config = dict(
    n_layer=12,
    d_model=192,
    n_head=2,
    n_kv_head=2,
    head_dim=96,
    d_mlp=768,
    vocab_size=4096,
    activation='gelu',
    norm='layernorm',
    norm_place='pre',
    norm_eps=1e-05,
    positions='learned',
    qk_norm=False,
    attn_scale=0.102,
    bias='all',
    tie_embeddings=True,
    parallel_block=False,
    init='normal',
    init_std_qkv=0.0197,
    init_std_o=0.00402,
    init_std_up=0.0197,
    init_std_down=0.00402,
    optimizer='ademamix',
    lr=0.000317,
    lr_mult_qkv=0.4,
    beta1=0.9,
    lr_head=0.00648,
    grad_clip=1.0,
    warmup_steps=420,
    schedule='wsd',
    decay_fraction=0.825,
    decay_shape='pow',
    final_lr_fraction=0.02,
    batch_tokens=[8192, 16384, 24576],
    seq_len=512,
    doc_mask=True,
    train_tokens=179500000,
    steps=11194,
    dataset='wikipedia_en',
)
MLP neurons of a small language model. Each row is named by its layer, matrix (up: input weights; down: output weights) and neuron, and shows model dimensions 64-159. Each number is 128 + 24 x the weight over its row's rms, rounded and kept within 0 to 255. Numbers have three digits each.
After each neuron's rows, "fires on" lists the tokens most often at its 100 highest values on Wikipedia text that the model never trained on; "fires after" lists the tokens most often just before its 100 highest values on Wikipedia text that the model never trained on. A number after a token or word is its count.

L5.up159:129142125155118096124147143100123126124137108151159119154114142150097086110128118073096139129105152165111147126123147145164100109146124134116124155130118135138122130105113084093148172096160134120129139175143121108119126172131133135106128127109121131108113142145083140098125162153135144130
L5.down159:094084135144136109130140092112143084121128120131083133137106130096129082154149120167148168103138118088073108100089141151150114099111084125136113147115115172125112121144088144089117113112114159125161137124118132145139153140122126122114127173114099137154131132123138112171149127131116137127
fires on: "B" 21, "F" 16, "M" 13, "C" 13, "P" 9, "D" 6
fires after: " G" 21, " S" 10, " C" 9, " T" 8, " A" 5, "Z" 5

L5.up247:131124099183119109132128112112104135150121133110141141140140141176118104104126144103119086128152116202147123156142157138123128133150161128093130150123140125117162098135135137115117145121135129122091124138129143189122148111119143147133116115126098091163148159136115076094147127131099137105
L5.down247:117087091145142151139173126136136128068170114120120110114136146149176141114146116160118137096112174134137114135125134105116142112092126146145130124094158101084130147152125082138146137147122101140109090169116154110146179114112111110160151107122148130108095113135096127161099149098148166080
fires on: "\"" 28, "W" 19, "==S" 10, "S" 9, "h" 4, "H" 4
fires after: "\n" 63, " (" 6, "." 4

L6.up549:151105098131096127120179112144107093102144112140146103101165102192124105120109162065160146158087174136149137128115152114102095092150115117123112101110113148089125106149150119078145155153112102112081124114131123122152151118164128128093166145137092148105105123115125108080125111100106135123
L6.down549:107121089125135078143106115119151109185124138127119109132148101103137150054128175079124123133157155134143111152178100128142141135151141184141170152136098127178083118142088129140149109109166096120126158110160136117144101124121116144130119138145133121140153109118143104083147166118149139132
fires on: "t" 26, "reg" 10, "ic" 8, "d" 7, "m" 6, "ur" 6
fires after: " O" 24, " H" 12, " S" 11, " U" 7, " Sal" 5

L6.up525:131135102186157102086138109121145117133154125141154081133094122161138090101167107146146154132082128118109082119129155131171130102148117159140111105106141175132119105128125092109126135126141110117091141133154094147139131078130089134119119113094096135168121142132081105156136194123138092136
L6.down525:143133078111155091150154135140112114106097145082111115157170089138140108098140129116110099143152119142162139155122090135163120170112134088113119115135116130166128128125115144164153138153070085154139102131153137139156155159133154149114165136143136134136134108090124124181128145119135150081
fires on: "C" 16, "B" 14, "all" 8, "ant" 6, "est" 5, "al" 5
fires after: " M" 18, " qu" 12, " T" 9, " m" 8, " S" 7, " p" 7

L4.up587:079162138136149112083124143097137078125143081142132132144080147109126129164128082132116152121142138151087104168111161168118107080082136168131142158113117091146131129174162084126115127091142166134168129151116157149111124122139118153119166080126150093123124120143143126120159161091140165077
L4.down587:174116162142127121123140127153148126156098123135146153097179083151146120128140150084146152159101092106121138118100113126131083136131117164130077125166130142099113143097103155125109139141083089119126103096133119107132166153109115149169073123108123129165143138137136108103148143164142118131
fires on: " name" 12, " school" 10, " population" 10, " area" 9, " age" 8, " year" 4
fires after: " the" 46, " a" 10, " The" 7, " National" 4

L4.up610:125149174140071123139137132112175136179157077071135088117165146139123108124123077113151145139134113170106110119141095124146145144155093113158118098115130111095102104115139159105134151088130143153114146158132151158100114158105099155131129132143115096134137122157140138105117178088152189141
L4.down610:152141077152176106163118124138140155157106163069115173130099144159108125125126178136139135123120126114114130153100158127134147109117133097172137123132106128155074129143132113126178119111080103124145153123111136111151185112135157147080124143144138115122171106113133101132118153118118162114
fires on: " |" 100
fires after: " 0" 25, " " 22, " —" 8, " 1" 7, " 5" 6, " 2" 5

L4.up162:143146140140099143143107111096146115177121148148128102120104108161101176085135071125140114089136155112156072085146141136123117132133123156127117171119142122134140124085112112137096107122137109144113139123114100135180138077134148119111150128109129109101143151170109113132131125144162140066
L4.down162:124137133132153127092139167126095185119108137152151134146128123126111096159145116142129129134111066127093116166145147119145153138112162145115151131120111102183117137154153137137079109144119076118073146138102126135091087125098078191132127096102083128164202111126120153139151150110138120152
fires on: "h" 13, "f" 12, "se" 12, "e" 10, "a" 7, "to" 7
fires after: " (" 17, " \"" 12, "-" 9, "—" 5, " I" 4, "'" 4

L6.up171:128161083143139133126100118146143075104131132181141082128096121149170127119132170109099139131098135128124108148154146064161103136120125140127126083093104114084176092151111117096080132096167163120142145126127101156182118116141100130108144145140096156091138135170136145116141206135118104152
L6.down171:124110122134133126136116097120122131137118094111127107130142127134145075139118141161115071136116116129113152144142125132104133157141143139133075122118102147138120131121152065120142177133107144131110097168141119167110164112099128151100164121140143104163092130149146109123128097096133118113
fires on: "er" 18, "oun" 9, "ir" 8, "e" 8, "ut" 8, "or" 8
fires after: " c" 48, " p" 11, " b" 8, "-c" 6, " P" 5

L8.up173:108135142116079118124132124107134134120136113112173133110115150150098159108157135122186101151131140143119092171099167091114147112146141166122135158132134152095134142151096127129099152151138146132097104130152136166126132124119102156113157083130123147141100130110109165149119151143156124098
L8.down173:172133117117150181154157135121153161169103136154111121142101129149133126099109161081136142115148134140113155137135134142136123155168123091102132109117099119120097140162142103170106091130107125105151156095147128114112133138114165102143149100164118123148121140136095122110098164111103151138
fires on: " h" 35, " e" 13, "h" 11, " H" 8
fires after: " the" 31, " a" 12, " The" 8, " (" 7, " \"" 5

L6.up208:126122148168108094152161128151118138151128101122156079149177110174124130131125163104103156110118161124119164137138158163149127130159174110125105123096120134096092154154159145087146118131135126101107105151129146137126131130106096145130109122128132076147153123103119147143126149146113106109
L6.down208:106084125107162110122154097110139120121105152152116093130175143152145126108113112076103175110115123108167101119154092145130122153140111176095113127135158116117161130127125145143143120092117111158194096147075142145124127119166115109109119159160149137127108095084098145104113109186124143161
fires on: " and" 63, " but" 21, " which" 6
fires after: "," 27, "es," 8, "\"," 7, "e," 6, "s," 6, " was" 4

L5.up517:144132110102143111160129128105095087171135118130142109163111113123076102108094112142124180089112145146131084139121141083109129106109094151123103130085104099127159103164131148157084108135099129172145161136136137139139106123064106135113136126162088095120095128111055118115114147122115114135
L5.down517:143123161154122105153113109127140110134114133112172102141177164100142110098147142192130137184174118106138128140146144114155140166118156125161116143145145134161134076104135140117178142176095122135122137158111123131123125139163120113143134141095127094108134105085173101167113152156157152179
fires on: " other" 12, "==History==" 12, "|---|---|---|---|---|---|" 11, "le" 10, "|---|---|---|" 9
fires after: "\n" 40, " each" 9, "|---|---|---|---" 7, " (" 6

L8.up206:157160149150142127129138137176135106116163115147110083112138096117131141130118130121138074127111133121124146116056109135110145141160128171101103119080173094147159105121133106101122080116097116160110152148102105156119153119136116131082165144115121123131137146130115135106079141125118149128
L8.down206:170099113140139149135108082066144093144121137094148144123176152118127165119057124129087138129125143127120113142129178129156092140128083110139130110135088186133119119097118114117138096124142126103185099105130143089114111151158108123158132061125156118118125113116148117124166102158151097121
fires on: "us" 22, "." 10, "p" 10, "f" 8, "k" 5, "n" 4
fires after: " h" 19, " E" 11, " al" 6, " Er" 6, " a" 5, " H" 5

L4.up29:161133119134116106117144168120095141182128107139123098154145101144121120097133128125142150227100148156128132129155129090186147108137073141125157162128111141146134071148121148102140141100152111140160128150140130190143156153153111152111149165135111099121117129146078115097133139159144137127
L4.down29:143086145152146112127110117085090150104114111126106124138111098164122123113134123112100104096139134102141093128125116121123116139183146100086130148152100114142117102141130134113133142121121132165107151158122140120156131155155104160108098131113121159117100129119140121168119144190132121120
fires on: "R" 15, "ey" 10, "A" 10, "O" 7, "K" 6, "T" 5
fires after: " K" 16, " S" 11, "K" 10, " G" 8, " B" 6, " T" 6

L5.up220:113137134114116122126130103079151120109129159173119156156119131147123114105163135115098155121127141132143122144115163113164180124127116135145146168103142094136126124133133125134135116140118143116141155155155170143136124129126154148104140097135117132142133134171127165107102149107145103122
L5.down220:106133105138171136153135118135102130138146130090156126115131121120154188153143125183138141090091146130086122126088121109126125100072100116168136124174136130129111121106104142110118144167119096138132094151127113091147137097177114164147122171172148111110107125091084138123142076153115148179
fires on: "==" 20, "==History==" 14, "===" 12, " career==" 7, "ography==" 7, "|---|---|---|---|---|" 6
fires after: "\n" 44, "|---|---|---|---" 9, "areer" 5

L4.up542:150106139131102135112129112112138118151120108078130153122143077122105110097152165130117108142114158147171109122147117125093142134173145092126109116128142129105157119141067148128085153159151117137150117108104142159115127128114135152166121100164113139116161137104187119100148134136133147121
L4.down542:134172132098138134114110094113116127140121146129087149152124136125130144133154101146133152123146142115112166112113151162147151124125131129158095132133145131110098131131126054098175104085111142118108140119127114163145164124111168065096145151129121112110110100115113104149151154096151122109
fires on: "\n" 77
fires after: "\n" 71, "|" 9, "|---|---|---|" 4

L8.up150:169163127138160112095120116085120133144130161145122146085145078162141149120116132088093119136134085110082121120122157139158098080099128137108105155137147121101105139144120121106091154096127150123153125134151135085060151183093122154083103094117134144136124118094179107132124125159171158124
L8.down150:137156101092140141117159189150133102124123101097118130136111165147088102137128132098159120093141148150169135126091089098126154174153127134135143129169138127100120125140120144189135144113117121155119097138133123140115143132159132121138147090137154168124135163116113121125115110146164107130
fires on: "==" 27, "|" 12, " |" 9, " Team" 6, "l" 5, "ers" 4
fires after: "\n" 39, " Pos" 6, "un" 6, " |" 5

L6.up67:067089152166121082089121134132118140116130122108152106127189068123109144120094126089104103113152150130146091134159102124135114131155103127107130147121165151125155120136098130119142127100135097129154164145127098086082105083155146170141103121143099135120134145130122154105160179162122122107
L6.down67:117085131126107165143105108078104103137166122122116145145135194104101129157111111136139111144099102143134137173098105127074099118128132119148154090157138144135129166098103110156139164156139137163156088128117137154110086117126109183108112133134118143155114145127142117179132105129137105149
fires on: " and" 97
fires after: "," 34, "s," 14, "e," 4, ";" 4

L4.up106:117112121140131097084109072132144074107139143148131082125146136126149144137140134148124118171117166142110121100102107124155155142132122115099144101135095112151124142133134138085117148085120120129155143164142112157147114129137081126103147109140100118155183116135097116126082125131129128100
L4.down106:162125057106136097111122156147125125104095114108141098144119137130132128117162123119096112157165131137186124132129090127109141091106132112125100111076141124180124144134107110164106150148067133143154126145122124163091122104171099122138117160143094114114112143147084144111109094167117122129
fires on: "p" 43, "it" 23, "il" 4, "w" 4
fires after: " p" 14, " pro" 10, " e" 10, " ex" 9, " O" 8, "f" 6

L6.up285:106121138157159103108128149122167115124113135117106120124175141158138108128130157173130150173147121109149163122153124148139162112114105098109137107110126100160093141135126185091098122077120136135182131141137145145089099139090097135123121107081115129124147114132121144091112113154146105101
L6.down285:110129153123164192130120149111131158129167141131122121118170136156090108154140134119111110134142111143108108101173073145158113083155135119109157142131110112145151137169128105116120163128144109104081168117131131164076140126135135118088144127106096137148112176143127124149143164150095086097
fires on: "ep" 20, "ck" 12, "ad" 10, "it" 8, " and" 6, "ing" 5
fires after: "e" 13, " che" 11, "o" 9, " lo" 7, " de" 7, " f" 5

L4.up350:140204124166142145086100133139173130145108113106139118123121137142179132135108099157129140196133128151121135110174121132126157097125146141129091108115145081140174157135092095109119152113091139144097159140108091143110073122123132144145170101103110165146170129145124134138128129180135161126
L4.down350:147136110092152118116155121119125108155133146113152108129112115132139115105153163107105123132080067135127132128112080113134116134139076144132120061119123101150145135110127161132136142125106111136162083143154157120105131115113126147099115139107091133138138144135140091138095078142117117124
fires on: " of" 71, " |" 29
fires after: " one" 26, " 0" 13, " number" 10, " Votes" 8, " One" 5, " 1" 5

L6.up485:147126135128153168080113097121124120178134111059128133138171160127129105135128146127071118139130123169185155142141150126107086096117113125076135162115169149134145167123117105122114149113134142149139144146121117122143115114143146166128091115111111123090128110080120069145141121098159159102
L6.down485:113143123166124153147178161066130154155123130149146162126105145156105129169132168089165096142121111076146131154137107134113121124099162109132101122115109135111092146137122124090091156147132142162154153128135165121108104113107124161133134178156151134188115143110129092091120137148147123120
fires on: "===" 30, "==" 19, ":" 12, "|" 6, "====" 4
fires after: "\n" 56, " Award" 4, "ing" 4

L5.up494:105109088139091121132116131166123150126110125119158095131133183105123126107120129141127129099124129119110122122169087139156157115163163110120098133108159110124177102148107179127124099135102141125104098131137135128111138124100153123119135130128124164121134165157103140116148095161142120125
L5.down494:146115144135150171131111109130082127131101152157102152127121072130098112140124154144164115140109148114104177118140146127106112139126102111166155122104110084111115161097131054114118133097113079143113136158116124131121170080113107170114082121162120132120127092086106105157165159135162116098
fires on: " the" 40, " En" 13, " ex" 6, " he" 6, " en" 5
fires after: "," 22, "-" 14, "s," 6, "e," 4, "8," 4

L4.up514:086131134127099148106136156120134134124088115122152155119085130126126118151154082113124150113088139107127145112114129173123116145124103124108105085105144127080158155117117124079120149137172120110126124122123110153120138094128140151096150192126145099139141144143128159122121113145143120169
L4.down514:197090122111150122106129093124058133099130114087128106137128117160087128148104166134143128159106156132153122153093143150137138115125124108132140159186094117158143147117135172145121103115144163128121169140101159138156103176113136084146100103129116187142129134094133153132137181110147103113
fires on: " as" 30, " elected" 11, " appointed" 11, "ces" 9, "ced" 7
fires after: " was" 14, " and" 13, " served" 11, " for" 6, " w" 4, " it" 4

L8.up58:147119111127134153109076115142146070121125133142205095122117115157114141158096119098156111132135148141136151140131146107092106118132108125120083113091128164119136142132076105114111150155103136155134136145148110115059144132113121158110107070138144159118118165105150135111136090127175134120
L8.down58:111088178097121097151128155106111158169139152100113206147186118149132143132120131142079123157119097122079091082077125133124095133143120094135140150163116120136127126149155109114105091159160131162108128116147143112128170144109130164084118139133139102116159145144133122129128113134129157134
fires on: " The" 77, " or" 5, " the" 4, " These" 4
fires after: "." 44, "s." 5, "," 4, "y." 4

L2.up309:157126136108136126137107143061114138123117118127133166136140128145106161115157094160152156120173090124102107124100138080141090109129160181116115143093127120140098122140125115128114086149109110093166128085126153120120135135102136131143172124093106099124132127164188137112140049123161151122
L2.down309:129131107159072134100145144162130120113101129144114106128105107110154113167088170117100101120107162121172128147176120178109165123140108106119139119149142139094125133130125126096136168123123145167105122157136087141108129107122100119126091123119106132155145125108105126130119167139087111145
fires on: "\n" 70, "==S" 8
fires after: "\n" 43, " =" 21

L6.up187:074169155159100094122143125148162125100146141157149078114110134126123127097153095137095125107105117122145122135131141094137148096145069143139102127106145099148118115097123115081124109124114120125081133146142143167145123104095070119100158117133131149136187131151127105133129168123146108097
L6.down187:152122165142129133132157136163089131110088108143120145128099120100108129105087069080113134133123089112120131146143087135113131175112130111141083117134102151159158147099140096161116146170099141128115127137124155130148108149148146184138123106153111114109066070129133135130147117116161162161
fires on: "t" 24, "p" 11, "ft" 6, "y" 5, "est" 5
fires after: " e" 24, " l" 8, " L" 6, "a" 6, " d" 5, "ir" 5

L8.up339:111172169148098133101115085110126124144144125083110134102163115150117115177150158132133093138166115114151104145128098121102113130116166121088123119120155138137156092137137139137117108104156142153138145083066165153115154140094138159145096096112131140164153158091134127121116126142138194114
L8.down339:105121128116158119144149120102148106086166133103093138125143134135166137114136119108100183181157163144102128164139135137062103150088093154121154170093102162116133118137156114108126105141169153136131095141140128157108122144122152131151093155125097148134117165108106175152121132117120099125
fires on: "\n" 34, "um" 9, " ab" 8, " s" 6, " \"" 6, "ing" 4
fires after: "\n" 35, " s" 12, " |" 6, ":" 4

L8.up20:114145144138112132106104100124145156160111119115144099114166146158087132160116101148080102153121133153135098126102131107108144120130112118091103100103130138126149142190096138124074129122129155149130124119132168142102117139146129143075138113110118127105143107074131101078157134140175176115
L8.down20:165108104141178129135105144097134176108173164139147147136116117129132108097122125111151133148171106135096145148126162112100146169127144117154125117112129149113103129104144078116128132145167149135104162135095114114093143134100104141163130136128113083134134082101115137131118140116120121157
fires on: "|" 46, " |" 16, "e" 4, "ource" 4
fires after: "\n" 46, "|" 8, " No." 7, " |" 5, "S" 5, " Year" 4

L6.up172:112167108130137071089133109081142083130124171119124121161109120126138091106122076132143135136124184141119081148124158121129133128156140133110094107121114102115161113125129108127133156163157142125117126183117145143151127136163119149108132090132120109130179143125138116170100147075166152136
L6.down172:118131122135132095150154165095171129094170115154135097114138102118102131139132145136158123176123141165095092142101131127155125162120138161127106147127072094151109162127129095114174139151124106096100123135185103129087122114111156102129169147161087140157099107150135100139137106110144093107
fires on: "z" 22, " (2" 7, "ut" 7, " (1" 6, ":" 5, " (0)" 5
fires after: " A" 46, " /" 18, " N" 6, " the" 5, "–" 4

L2.up225:094116115119138112074102147150165140136158137107137103108172102129182134118126131128137124145089158131082122082148138131087119128135160142149121132126136139148166122106139098135113134110097102121128124147144124121119119144135115104172149139133079132076124128120129112128119078159144147078
L2.down225:141121133134101120145158124108097128107121108142132151152080124109078111145141152130139138076156098142163142148122116107134120175125084127114146121128110109105074126158155153105142125192139126128089128118120162117139138104094126152095090118132183133147135126129106118137146173111110102123
fires on: " 1" 34, " 2" 32, "ure" 19, " Spain" 4
fires after: " |" 63, "ut" 4